python train.py --n_layer=8 --d_model=768 --n_kv_head=1 --head_dim=128 --d_mlp=3072 --norm_place="pre" --qk_norm=false --init_std_o=0.00375 --init_std_up=0.015 --optimizer="adamw" --beta2=0.95 --warmup_steps=293 --decay_shape="sqrt" --seq_len=384 --dataset="wikipedia_en"
MLP neurons of a small language model. Each row is named by its layer, matrix (up: input weights) and neuron, and shows model dimensions 304-495. Each number is 500 + 40 x the weight over its row's rms, rounded and kept within 0 to 999. Numbers have three digits each.
A block is one neuron, or neurons of one layer that tend to fire together. After each block is what it responds to, as a language model described it from the Wikipedia text at the highest values.

L2.up1378:483524590544506528519432499459478497432504547521574558530467587498497545546512448465541568478585552500458478477558547515533486511425500515563458482494507545526523517442600508476490484506470423561403502454599496479399417597482452497526498579500502452491485479478514510591495572532525488490526524420531512472511529458479461547522465484377499548538476430520485459453490452489540437532418509475519511474505471541495489558481481467494456536533490483420497531506514515452529477546585529483459536521501419463560498453470466478507494495512444510486581448478464417497481539592516475520
Description: Start of date expressions

L2.up1458:528507469460519476575448471504477467532522521538534548541466424506463496493469529526500469516495479496521488511474501548506490503533456518572490487534505498502433495513582515509439582465526577505532514477492466462520506507399485520416425482488459440539523558531473539496457462448493487536459524457541451534512513521509445490511543568489500493507539437495524581496526408505512514476499492521498506519517543467456456481505543501464477501565511472438551581454525547487480569465566436546467458423454496552559477466465481545470490458465516522487489452524505508515616446478452497482
Description: Adjective-forming suffixes

L2.up3056:416504572535498461534510483433539493460571500515477512465554510503531421438553474524527507547486514444492558554457497508476497502482471482535470530492492497495493489536506496515469453518508433535513570471479516499459514504455481459525462478558436546473521514507497483494513530501503589492548485493506400469543481487528496477480503533501469475469492456478432441563499475510512492535551518484533562500504479489498547577466472558466444565540520540415503529461451542491504564480481499493412497479507517554544459592542479469503581444528497449479505500505573468385472464545447487487
Description: Later parts of names

L5.up513:480497509529525457540509480484560559491550516500523554487480524436517498445518457512499467373591492498518583518521488544454501537484464476533505523426437575522525438515470474527496527482469459550449502523513472524557430468478522438465497571533481472515519481496511550545557511565461513545508497478440529514489487594527485506423449466448503481535513490429472510535463507494549538580476520467530540462491491503538463473488507481469482444488498500516435499541528550405523431545521476543436456437540513541504448452474446478582475490507509491454632464487523544478577512425447503499
L5.up550:424507536484466426474525409559489492520531561518486510487476446455556511490464577571470507501451477440503527515521456487492555492586497511472500573476513494517511513493432483476550520459515532501544414476430532470450494504491526485504536482540529489465520472534486495518401500429500570437509473566530440433467488502483475464461501480562488534404543491452492490533496538512484537521502484604566526503567524556479494601478479503485552557449517552488561443562522461521501462455525587474450525503497523520536446529484479576449542559520451545456544555577454504510409490590498502504
L5.up664:434497547430505519531508521442534488537511508495479524481475462462550536557443527503529540552503485516541580497488497435545477484526524527540415504453443529460518499481439517514512452502499514494441507468503508474490496524490518489483562484473504498451581390518448519496546548501410487495464402510450548429502549503530473487469464487551467524469559528533500536444471556519488492524469549537541523498485467582552439505468446493483522583511507554487495430500486446498504458488518561511474459504408513558496456527489509517435493525524481523539633492455424494470499458412475564425
L5.up987:399460566458491531462429409460405537508523458553542521472484509503529426504562481506534537517472543477436530566526436490490503464526498495528426444491441527487504484447477495484471518532548497529483514474560467544449568492471477478472521485558475483500571426492483507488527587540455485427532469523539515519558498507555464501550505496491542500410496430484470578505477480448580454558553443566566471526538518493471524500505512485496476535520498521456498523564501520512547502522451469491441570449486500511585489460506415486506501496479513448489584440526553517499483528508516443468
L5.up1095:409570477414462471555479460468491487516533516500446501481488484479558515537477517543532504573440472454521537488502432490525513460504542506506531490428497495480531544467448476505507486526572504526511440432489529504504533501411517527487513509527494443528484399495570533468523547474489424460566411583526491472489433480548474537542460575538495472420451478520500490534468487488444474489494446521528464497579514501534432558500532503477465486474540534484484420521550505432474444551522539490460464472478458495561434537491481426538496500496463524462529540572508516434493497546527494508
L5.up1244:524505554554498459461500450436550508499573498552498499479541540501489490512505426461539510475500509392522488466462458553528539509503567551517490502551462538444539488485523504595544470534480476560516519545476504494507511490508501427475504463553409560439558475503467471527482494463473505432500499563454470460524517560501413578534474543508417440508394489483475480517548561522515459460543432522539544500496476467432516504513563495489437467555494532555461433512525513491527498540482430474522559505508514511509574548461462517533489443533453505536504474517534506409536478583480525426
L5.up1506:473500548452502496543438539483524506496530484527515505394477513503584468504524499549475445526500491503476540477483446531498459511494548480431458414484456502488496462506510521498539495506510498484500532484512554510443479483461561478509474485512527528456571436445536528456608498529491459428504407488485407508492513522490488553519579548548509449477449454501520427500443503462498500528510500568567482467528469450449462541470462554489484535503518470462470442539527503445494516490481513536467493448499469507518494526545463426415548455486543451546540507517566504447491534567504528487
L5.up1628:494548480528469524523515455455519461392498414538539533547510558454547514494483539488519569465528491449507579464549476541472564431488524547497489498392537514541516546481538430499558507452454513518422499516452463489520495548447489476473506515520469508446552501470580527462451573412452494400515501588510459430529429515524460516533522444443507528486470519516423473476559628523452503533501489500483499520486558494538453518480479457466445478533493624450553508449504590503463439445529469537455515480550548489497500475472542474490569537484553462404549521525480469469506452492552490461
L5.up1644:455511530503472463547483463550515502567577517533539460517456494475513534513564551533508475476429481501519480509589469494465519493518512527431513495497468508498445470474467524485542474499551492503461527443479474492474485493482521547450513417523488460441542480514527576438441538510407527466412570509579520468423470522504456485467484466508496546494499462426474505524551529484521468457520470510485473498500527540516497485503563519460450509502496499488430460559501500524497472455474493482462486459521474482582499546550461474512525553479479514455596518570522495562481488510525508511
L5.up1894:427549491514425451503471425441526434444532475554489527448491456480462415502511478519479535448521541477554505504590528515556481503534568444450493474483432547460481449494408543436504449487494498497489484547429535485488451501534407456510591509406509575580568504541442448461499449513463433461578531572476539469509528477462470544451495565606582514520551478532500454535554469430500484512482487520459431470502551442566525503483495488556489519446487453580497515482518593448519453482516471499542506480546486496549378528517523481496496491521453460519474495496393505451519498575537465452
L5.up1913:443516520455418462534476454501485574501584461475454506462571528479478515512466488453507511599486546496477512510538485452483446448497568445432511481521475556452518537502416550505520608579471537490481481481483463501500525537506483476550598479527435427497474487467492513521520540492519464490435487503485477523459466506486476479486500479496485530486481437509476505408470578548581486540517386562482515471527452454579514541483481503513440504442482508466549443525452461479488468532512531527492517529394497493526514551517480502494469481434514557505439494498426484448474539532524542508
L5.up2598:457545515567498426481529415498574481435469512494519520511504545419544517534455561565538532516523490434528524492489448471462462456505518543502499490477505520572505474517537502464489480466457518526474517513414526494473543522470477489508504555498378499482512484493482552489532486441429480522500481582493449419529487557539591521489518541500513478486474398528479402497542542521487468532476478502521516506549506506467487498473480444471511553504533509500490490441475476461514523435515471519448557477590569499510484475470463412453544537536504497444492502493532476459491494541565533477
L5.up2716:447545540496474408522479484501473538499595545474415480476551495516537518445541542533518501523414600480439518487439492547491467520549624502494599513483452563464513523541409553495488493535526513517477499465505501531541515515481506403521530499484478576476528489536542530488539572493469523420481437520507474484437553541554456528477514565454472481448566494522544468505475466422478530446572438507501558469529453480478486464468491532487531512450508501529437576520501446455485490451560539517507456443465456501530457487474494539508484509478565522515526524467567525495526466501406502490
L5.up2753:434516576490406499492521524534485542543463468514532518541502573501479470499470488461530526472524460518513515468543497555426489417486474490476464466506534491538465451510474555447440484525469482541547442530493412498554486476441442485449454512533469540459491494500522550477523630502488446496513479565525473449527519477542452544542556545432478519492420482554480493479543517442526514534552556548495495495499495493459511514473514547477487480597502565487464527574465401414510498515480478511470467514538393474545529501473472474561529496486576490533500495539464456492462486457451564516
L5.up2997:484488496532494454543449474528513555492522513562480526529488518588509510449515560511536460541532487481480535509496543533550451462438589462454530501459526524490468485574479545518507502476513589500489489516519499536449486470461560414511504469512459469537506512545514506488499546468499561503484471537492414454512467493519500535551524530479523454542516457498470488521486468448478492473528451543540542469557466413522469515487445507458507504574478502575464444510446533467487586491493544493532516372543432498521523501475473428497494492471481503471594529492516503438509495510596507515
L5.up3033:400529564543535587494558422577541507532504476552533561482544530500541510519523480491503574521595435458478492533471443465561445459509441526478488492470519455460516450486482466478501463534497414478486504453465476476539485501506438464561588549551500541458496463512409528472525525459492492460453485537542462480487502584533450531458502530444502470474430530513495484407520540549525430551476492574541477542491453473437508543516568479465497469552401554478452536519472488450444480515509410486523455517486487541521580493472496513552515520503504533545529493572524491477479491504576503455
Description: Surname final token

L5.up102:514482518447461547504439422542430541514517545476534543487503531484422509500528581503504518520540457482553429537579464531546458541473550536511498448498525432534497467546494485486488456474580468530448516507530475421561483498462441513503468480528477510563511578507511554451554528449515477432512457504578501558491469468507434556546492512472500475504497497501439435526473478540514437549516439587450472510478471538496453547536500539474404507508510493494445562431548418499493530483477487537550462539457520494547533555579470564512524436491448468501495479512507513545544464483486499523
L5.up266:506511537444462490528477483461407494519430518576431550495491476509508462514532497508581551502465538501486471531568457505503466449481497571458471451525526537493494451480512490450496528505489455529566492469566542449489517425517500474480437502532496497530562505481510510506499513469513523545498473521550484530533506531430503528516557478450493465510573431508474495435528430515490529530596452540446527459495528476539466495513511559497459515575464496527475524501572560475580554468523518490503433483493525465574443519531412482494561476532477464428513498565452428493542534550458464503
L5.up679:475449545476479517548471491504479507422547447476485565531497472534421434491461519489529510456527558577487502490473521566469439486490562541461454526509431516527553517459528577433467583433485453464442549554515488462506396518482479522533485543556503505503493514517454525445561530512512459455549452477563497572497538449526525502451538536511561471586427438449539557408499484479562526471458545529529500477474494491545492521545540538489522443502521419486474551431549502500530581586530498523498498530507426453515489439504488473560488508513474492502518513554482526519507460464499511523
L5.up769:464416473498479482547509498503534468408418503535451558452445525469504530470475505525506519521530556493451530490573466500464489507468543495537457493504458471475459388473499499547474485456492535538546468520419533483453496467446561511511485510462480602469541438570489489469505499632473477453514522504494444473565503464554456500555475496569542496541530505519525495496573440558514491524477515442489483414492508467498577501482500512516549524505482469516477488481531541479547576506580511477488517455445509538548425469407480488477478514491529492560516533568514451430494540473463512522
L5.up1077:496502450525468443524524436474486449471456507495508533517457533467427493529497533510543504502454521510464452547524527530493481437458491516497429426523468540477484398511542579546507510494531462478537496483499437434554450515522407504497534482528467496516534526533466521442526527483531522461491474489533486459545504471513484503491527531503519494531489451546488499478536516527500502476558509514547518422503512476493456534496534522491476452510448479515486547475473543422464508530483499490536447575490516516553497514534492475550521466428543509477461471551497466550562492434534541432
L5.up1211:450458500563490450446569466490464496482433491509551524561511499461523552430492456508510489478458510550510488515501443479497499531465522486537492462503512571484494357532538551528471463498510480543550488425483495433468510470441520489475552485463489527475531508477491551472545519514463609451465531568541493391430460552530504462451515520520487594502570526517475524438507517536541439552537452557479535517457492473491528511528571471545509443472493486434477501516492512479494517541539519536535462557505517551495449457409473496504531519503442497441547493564480441507443510530550450462
L5.up1462:526548473529477528514498491483460468526465433563463525438394462520531545431420488441510446412464512531518454512564535475499557508479459523544514432518562490585470557503455433538491508513466504491518536532540540493548473476408431498537444476517482512560489500470494532463529521533506493434491424511483449499512458524499522505596504485465589454507534505496481522477525476506546508521506493561465457508491452416491516521443495460514487503481494547451465509469490494485517493460575477528530496561480517474505419518471505443493512467525390470394443508438477546461455460540538493502
L5.up1494:444570505504463492555507475519511556472468513551482592489482528473466494488493527476528448518520494474502505542522500520471489488443515500515475495527436486484514427584515448523476514465558487564495501508494544487462463457502510532454504553453459515518567477501525472437549520494425454443444491547495464473507475456482428499566469396500475460665518537546493444460478458612550482526504525490524551474534529468456526531478557489463482492507542485453539586485513458464527517452502500428447469568499564545538519462436531445499536471494452441442490546495523474503453488440450539490
L5.up1504:520451549461403466581484409501516464502457580546486581545450553502451445506528467478555551440476457538518509488511468544528487525473517476434488482486527564410452514472499562502496505502460486602512511500543507460516497527526504523530509512520490504590465489465489543553467577498498540458454496636519543536484475606482470515432530455496537456535482515523517497452490448566504446561537422548485444415525533530499511537526517505453481492487471487540509420481513529439609426493509528553530497511490531526551526545507481487484498517508508446501519464512449472487500482515524484468
L5.up1533:530452585531462414507535462547476419466525494546519583496532420473454513445525500513511489474524500496521450478536522540566473499531595542522496470454502579472536481539516525447495518536412473556517490474503569539384459533470479474450471533471540579514509499534469517454519593522490481510585487499500465428481505501457500509489545526498472506497409451538535453516504536542574529487543454559507494534451417506486476498530417410498453560498493524435423444470548506443454534531583494519545479495559487505457461449490478473545550480540531497388471484522479437499569464544467453510
L5.up1753:526465544494492596448507460483504492489479478487564513423476527455589517451527503544488529500523527478449450529458464432491481464467499522592450484534466452503504460415490497472524466448500445528507494498502502547554453537492555483469519551504453466492574390471473421464529466593517471467479401534569472557571482541535543455502563558538526453529565503533534539536538538537506479509478510535521496470526533387485452502528506470450484517524529503487550475479559500501555605505522530521531503560527541538566478563472480450427523519455545518525586462539567484464426549541508597459
L5.up1849:449446548467447479490537538564528458529507508503461579516424514517464440550452486500543476561524546488534538501501504524492500486529521477458442471489466550456457486478531531437506515451489471532530458464504526494426512490484593441483484518507505522537493504498464530520485609533512510423443486477581428499566531491489490543571547497497510457554423512527487539500466487529555415503572512534498535469591454443515494509487486504539457493528485458428457477460505574492471554521578467547514529516537442426518497439474428516492527496521466502530510486525487501469576385563542452512
L5.up2050:544516555458463499474455531510480546463502513470480488538498456525499505522495471492526545492450522478473485468537494484467473438527530479414483548467536483489503501402490468429495476493516486541471493450510459466493534514438548528529495475436509436546602449492443509490480567554517508474501454504551470477577493483396493533552539515470494469450546470511438479454553439486528480497500479560521493504458447529480469453424491494524520495551477547494530465468558485543535565512479479486554475463488527483478474444437489515453562480453506462523568493585430474542487543526473473493
L5.up2568:509524518481478511512529516465501556484466481502572600535458455459494412527485563507520544475497557514531505496508450471446550440438530476470519490523550537481498489457456524568426539508463497586535491468502417467503519490427469456505583541450499597521548503524514549505530600418484493479572506563516502488470478558510494501504517475530557527576455513585475483410462470538536442550516480583500505436490546428527449530512558491459533508477508507521430533459489553419516456395521532513471514550490524506548435505521457494479536534487486537478518478588504503494491497446480451465
L5.up2581:407435535560497492474470504491505504391428534540515562499428524468480500417489539448499494500463508537542462453502469577506528471478559513513555484478480486555497466457540483533512453473473454558503539463480523479539463461404486521478494542474556517549515488528471520504449546501458440462508493507444520516551542600464429450547507506496499479510556490517468522409514527541510512504568514579484462466452455507486463487454527478497442523471581485446484515466516491444526483512517495431569550546430449489442492490461466499502541540446461445471472509495517434495515504536506549502
L5.up2880:478459502525531460565455524440384486510482457593497545490440523494441503504523507494544527488428498550535494477521453489523518503498486493546469520511492459482479492488504512558515552500503471514453482409602592503585534500498533469523530518488476468500527488503513588496515489515484528460491484467461582492532480564463531490462459463500473501571504511482525480469474437451521466523595555487509507407544542415613510496577528503480455502476528512453482497486450499419523507508516464506524520481413500540501382468456467525422504507505501480453489477485473517488510481457542535519
Description: Year-number opening pieces

L4.up348:492457567454510489546476461429487521456440496521577572582419506488433481536556454490542589594501515423541503468488509516476510444448512512511472440571478527457505516489496485453430507530454429574510566468493474518527551521488550451533521492480483460533502512521517580518532556486509517521451534567546524476500513524419459533451466518438548452522445525560496463465557485478557435549547505514440508533483530440511459488618605485489432524505532550458514553478501515490509554506508516506479513496510535490540527465502444512431495522518492452444526430478414478504499487547537482524
L4.up711:452472524509542470441473513477470456474493537539497564497479522467568480487491471560546447448539511488565453530543471584462450540440529528512448539478437519517529559479451483442540467553513463508402520435537537449470448549512454514512479556530484484557491368478532478530498529502480392446560545506429495465524460570458461545490457472475393479508472536558518510507462506523565466516546522533462541459472551457603496517480434475506475555513504445478479487506475488475509404535471521567460521485461513540456406487451490565460504530482450439535464524493505474453507482486515505479
L4.up2437:524490510488510487476544456469482503471488483557557482539432537512476482501503536503558565478490440449512447517534494524477482437462501572592491511484451517534485531535460498463466423422531450499494464493513440430554571515474426509481513537514491483541549515528512498554514537454576527475414450566433491536532485548494466503431508440446419486540557515512467420495538493524500477519544538583551514470497499468498476514498547493472426507516480563414508542474543546434559480458451478575521503517506523451508440452487446477526542509532480441419458417520483474555571442453498483475
L4.up2442:462517517531522460477519451425488468496462479538487572534404479458501484558501549483566510493514581556547502447499448535497521416489454471489462476496513559553519497490477480442511531496503438520462469454506515528517500479544575417546584474495484484558505474511478522575482484430528503511518526546473498500487464520481460484486502515496500447462510510445507442471492499509495499519549507502470513472530477441512523482508537520455475559427477491468501517467487502470534461566504490515502444532432503531537464504495476518543504521537394495505438485449470460555560512518482450471
Description: Date and period expressions

L5.up13:505550514442472519508442511375503528515490539411534570454500406550546495533428567490567501507470568557473535466390520533469470422465537491471491500484480488478507413531477509533421518472541530460499529548501494454493526451461534533450515499485516517502520553470499520554545481520497521455473466485501522498518498529478495470473543492466520515573509431556484545467499460455460501496487449533507494489507502483542493523542513457527518568531522434545491453452454499572529495471401486470497512468453538489487490441489532465445527499462505515490528471514488431489498548507462527484
L5.up276:520527477525533512526465511442469504441513498570537487499456509497487555484480531471557540538495521520506541500489471570500516442461480571542490519502539507551445559426558413562539548430480513572417534502506472506490526517445530515369471503509469400464475533493492488485478499480482503488559484492439442610548529516483440455513574499511573437519493489536498521527517478450575488559532493528483491489513539428487430441512536459462509480537415535479479492472552590423448583487549445512462511481518512518442504474464528491503507512527510510453495520521483523458577507443453529488
L5.up336:479522504568489498397486524497480458540512539483488530464433541496580512551458507591521499466522468500501515489473518577478544461501501519451484473491497488582534489490591503437476475535488462560516507506491487564485511567440471501463435483563474459534462523504515452529488485516449508528473471559501467535528522525518459565519495503473543444507457469462509500528518479517598507479539472463455446486563545522532558486485514501475428566555506486497449500463476437466594507520449452468476503529490523477515482443458426488450500462537509453479542443531548513531498507492432518507
L5.up787:483548548522505561486467486460433450474537412515508488485442485535544497523513483500526578499516513517502552545456500535420496466477495503514576572442431441496500459430474467482538489501524523498423476477498503559474534486424545447461499438532450512513527523545520510536497486472488552513447540484433498504494486524518493544489432538472513505477534479420508484521523489473527492546528505463544496489474481427510429500507494525446481448475527522442418506499525520505444518515506510489535521442511501497548534517532447506429465476610516560501477494587454505456514546509401459500
L5.up1170:476464489515458489579539496474490590538473460505488527469466536562480396519514460395498528469493559495497432429552499543483494440499508483564492551520492488489483499456554507520503460558466498602516463461575444500521583512493484492490522576455487533493532505481410553475492549459452535521421515513471544576580477484525491535510481412501440509507488430490486499513564510497572499524521502560478484524462495436500429476524509505475492487497482569491532453504436507509499478487504499471477435508539485467513453565487456475495520484439496497511490497408418508544514468432501541477
L5.up1352:440480556526511519465478472486550562465459586537495501542484537493469561438416556506524432488467423504487490490463492512516522493493519502439529507525530461557438449531456503455507465494489505555541508531497509468491519532424523496461505462511476489458518459553533513434442556497525449520486521595466500499555513551527454472520516499506425511516597558525516453516516490553503472511498445455484518428478457551495562515521552505505502553533508484471539511509469517481492492483530436516541490471476538486524474505435526500464480542509608518484571476531462497452502578543493486548
L5.up1354:567461491534496536537410483409447515415483508485495526521399475492514510481509589507513506500503510511491510481553499566465448459418525577567453486536427494558454522478523464527440578475458498496486574498534397474513532472493489514450483531523447480479511520521456569522551535451477515489458547462503450541528508531453463456483546547436530449464499416473474503451490494550516524523559534537500485496471538500502425468447537513492479460529472485486457512484518526454468564482483492530477515479480464440496481476446538548483524489491518485484521499457477494521597536496518493496
L5.up1387:480547558514455555558470546473469574462481571486522486528543464522479511460526525484517515446477514533468513502534536553443524503456496468515519429527419490458483459482492497467435494489510488495515538528520394414428560554484502491514500534424424546514558476550464574514515545587488514479500465472555468539497527461566488454583480504566509470533573511539469538457495454538542501546490534517576507475457500492543579495496508510511479495581552554463418483434474504484449540508466438550443467509459512499394497431445512536486526420509481471461484501546499449510464510510483501535
L5.up1396:432481534471486526535476519476453493533477512581495617507448483465564468491535495544534553569505487503519465493456448515464527441484518457550476538516519484508446478557456500493509496476500477510498469466505420503511582499488506452544514521510535511476506430546440539517521502437535491541474489494486554470432541457498432544481510470499494516431450491520498546480585510583456481467576515511505501473549508496462509483503568471499511560531530534475564525533554540564505506438569448495495523482527522478502507596454496542513500540515465531475528438427550424496497495544491561472
L5.up1411:501533532479476446529475523502511520530470497476512556511582534516575470510530508447544530480514435511478545465550586504534515489509527534496485477488522461509454491417529530524507536466500377551552503507392573470523446434450465553519515454545512542512550532481544555501521551518514468543485540570479466479498489540520542534517487517453425531446508446486490486466541527539521492473469427478416522519483442514526552504454432485494598516477521532489426472464463512501516473473480527437488474471440451506462460529501508472419464545424549561493548481516467511488476475526484594483
L5.up1511:476510470534532539523489449520413528485548524517508551444464458492466510423506508533513535567463482455547545494539471603435521491471514478492512552499519522555420502502455512507516525382546545552409459502483490531445572499465470445431485482563477432516555541523484540507484484473444494514494516548449491533552456547514375460386473452552486501517525475420486484567505541519546510518481515460529470438542495483505525489494544499482411547480563476427517513508506530524519532495510486509492530413494518532546481478458453560436504481546513438445549400572511510423528566576443502496
L5.up1993:503552503481488536444466474503508490486502510504590532512425464480543524525462504501526498476517567497538497440487534516491529473460506502499566522525441450516502433562516474474483484545432486484475499533552521511546511492390487466464476461525463523440553493518557524543483517421451457512445452495417479479469602520475400584453558476492544448520481457512469520445494499531473522514509483506402483496496502445523453485503516424446504492563511500448523512508545463495481497458522438485482538538540545497490455441501469443528527519562440510467548440569514480501497509554450592493
L5.up2428:539474517537523512501443531459504440486517527558545497478490527538528536482478504502533503507610507451478488482500483509462494506483441551546501488482523481493479551465547439430534575481499474527514560404479440456486515567478466510437495508472470455571542574489451506466458512499550442498402527444493457579557528555415471528515499529509487434549506461543498530434568416503574519557537461509451484519561505448583494450511542469489457523512505485489480530493540551403505599466534459513487469474490452506437445492478488521507521490476490447513453535499491474475529480520498511463
L5.up2516:544464489564497522497506489515484409504444542534513491564468480555480519520475477465540497511461522466507516454479527546455464465495548482544516504507483556475503432446568492478481573473442509501475515454578442448444494545519443554497475445460515545576563572438581507426515596510497458533432560520488504503508488503515508493489507498495516459506526529499456514483548481615469492555479497545486460486559528509505532491531513436469490475550536491484487452488527517519566492504543441557566541498592510533440488516468517463494495489560517506463466514500428398478440492531463488493
L5.up2769:476490520445480486495529505519516445490528519495502508527448548520483524540497458486519569553551520449459452514559422486492436514471499544524521513462555483504477576451566469459553502410475365498527467443427479504472568507419438454479545511518499502516552568519519482501497492454515478434431495488537466442473492519530446497449525553533514460472497515504425490409543496506441486614560567531499520525579564477560369498484540511523489510388475548519469594540460533473500533419581511490489511493539514470525435513538377522469520542511522494436570517552459460516508513541493474541
L5.up2934:520529505491487581484418465488464484498473509558549539495466556503417493446445534532542503591509539509479538525536539548518507481504471562481517451495478488540471520460539457560524561468496480502434506489506503496528524513431511549410504465476462476478492671485473498481500513495468500517534427509479430545578522589436421448540548519477543505508436511570506547514512492452626487498529505502488478519484506470492481438524571483469474487512459498477466514477541589421522484484509458507528483466517512482486413438430572487540534453481516518486502475527539514500575506439532510476
Description: Possessive determiners and suffixes

L4.up886:470497569566520434505559482457497476442546490477468481431520518525514509499470486546512545495490486509453520477462478508494521518453494514535520462502495508578469485571488480460484467490547514487393487457507456512408538538424537488458515420532512431513479467522523507470551499476535514445562501491486392440537537544508460500485517608467498514426491438498431516565503482509516475532560463515441445456501539451509497563499505444464470467545526503437509503461505506464437498515528436511431545424459493618504477472486514401489560473533505512502546505483519542422478473528458521539
L4.up1958:420504576461470459505551469522500529431551498467434517497472562448494518522457515574529496496474474462502472546476504476497507507496497473527454449491501460477396462483469594475531505492561492443526478492525458408566528460503515578525575486565432531445550501475454546502513487477519471438534429480561449480455470586515526530474542546487552408502479514509424499477479528448556535554585450485515509487504416536525509578441466576455507483527525437434392514506413501391508545520486512554518455471448461523522505490518493418534517438563552580477495489498456531533534488540487503473
L4.up2496:387472532563441484502522450497447416438520492553562519431478453504575472466539531528529492454566465406527502472523484506477430487568501507524490448488492528508477449481475508518501475520523471502414466503492531529418518448450521445520492558662477554426480381506486535467489521458499491479496503541479411465587493542542508605544536576465519502418461453462511530518487541500481484531599536528527476448534487441538531544494445532434489552556571482490508497487489490480510504540465470511499461501481445513461366552457543477473556441518528446486539491518516519429443388563521523517
L4.up2519:445517554499474456513457500470432464458514478566518514451516543498491499524509446532551508533499509387441503482472505550486539527469524552543461453442518468452451485459468520484477531555498482444467507501536521417445540495506490480534535461574458536516540521452541531504554546499569470462520521495487402435532562447526425560427480607452465409479517496523411491495459473535440439521549555479490599436593496477518509578515498530516444542497569500457485548523455508494485557545465475541528488488514453537519466525532457461524536420478553472474507466463491518413442430522547474489
Description: Surname tokens after first names

L4.up431:463435523566548539551427509431507581491542536545536508493502424557493500468452484515495506522557531479534544422516495498500529472451491527508541469483475505534406501490514466588545473472575498545492517458507406482503544528462526466454519483478472453497497457490459605424529512522432499435455558481513473448555502515464392491519486514514507473459506464499482516475500454513503504574492443545463494520450515460449494470499550439493465453556470477512454546499506539500431531507486475569501446408416469511423551540459419517485451499498509520506497500457515516506489467529509480450
L4.up668:513493480575486511530500471508545459489468509525459536535487418469524532521454480459522507534526509470470519509578494503508567417490468585437500499456541503465442532499468494466530495439487614492527430494478459554537479535460493494523519449516501528516495516498521483471464554416457455541461506548515476548450548503462468500418538530499529539451517481464517486507587547520433487508559471537487482472512559529428538472458495496506501441485545510578521430473558486578474458461557566508525470476507490469421503523442525519405530492510547441456453496519475481518475539546492523470
L4.up1706:441496527462444527502472541502532517486509595547496479461471452561479380496467474496563514595543564504462496555480542514502496411415597482523521487462543461471436519492441529447479464522571520451483548491515444512468460512468493486500510480516531506545548483475487522510507502529488518499504478431535506496508510467463531549523525510526552411525524473527498552462442450465576465535489505518488545458526496455533521485499488466502432494518542513449452626433520504513489487522549466569480501513482480557485447469475471542520460429515545487511572437510462501500511487554491502498
L4.up1796:548451472523508501544511492440494514533468538492564524513479528548514461480502516502498541538473510510467499527534502514507559422535482505447495494518471527508509520503487452627555490484542493521497505496502449474479544461515464468459504496487432484488497534576513542569470529466463549520502545545532456529560450548469442445457493489539492518443563483500502534515533509448586480500570471497421533442552542507518506479594499452507529509466417568496421539521570560496496473530481466486460508461497500510489475519443476508412473523520488484497566496497469515511524546526500466458
Description: Possessive determiners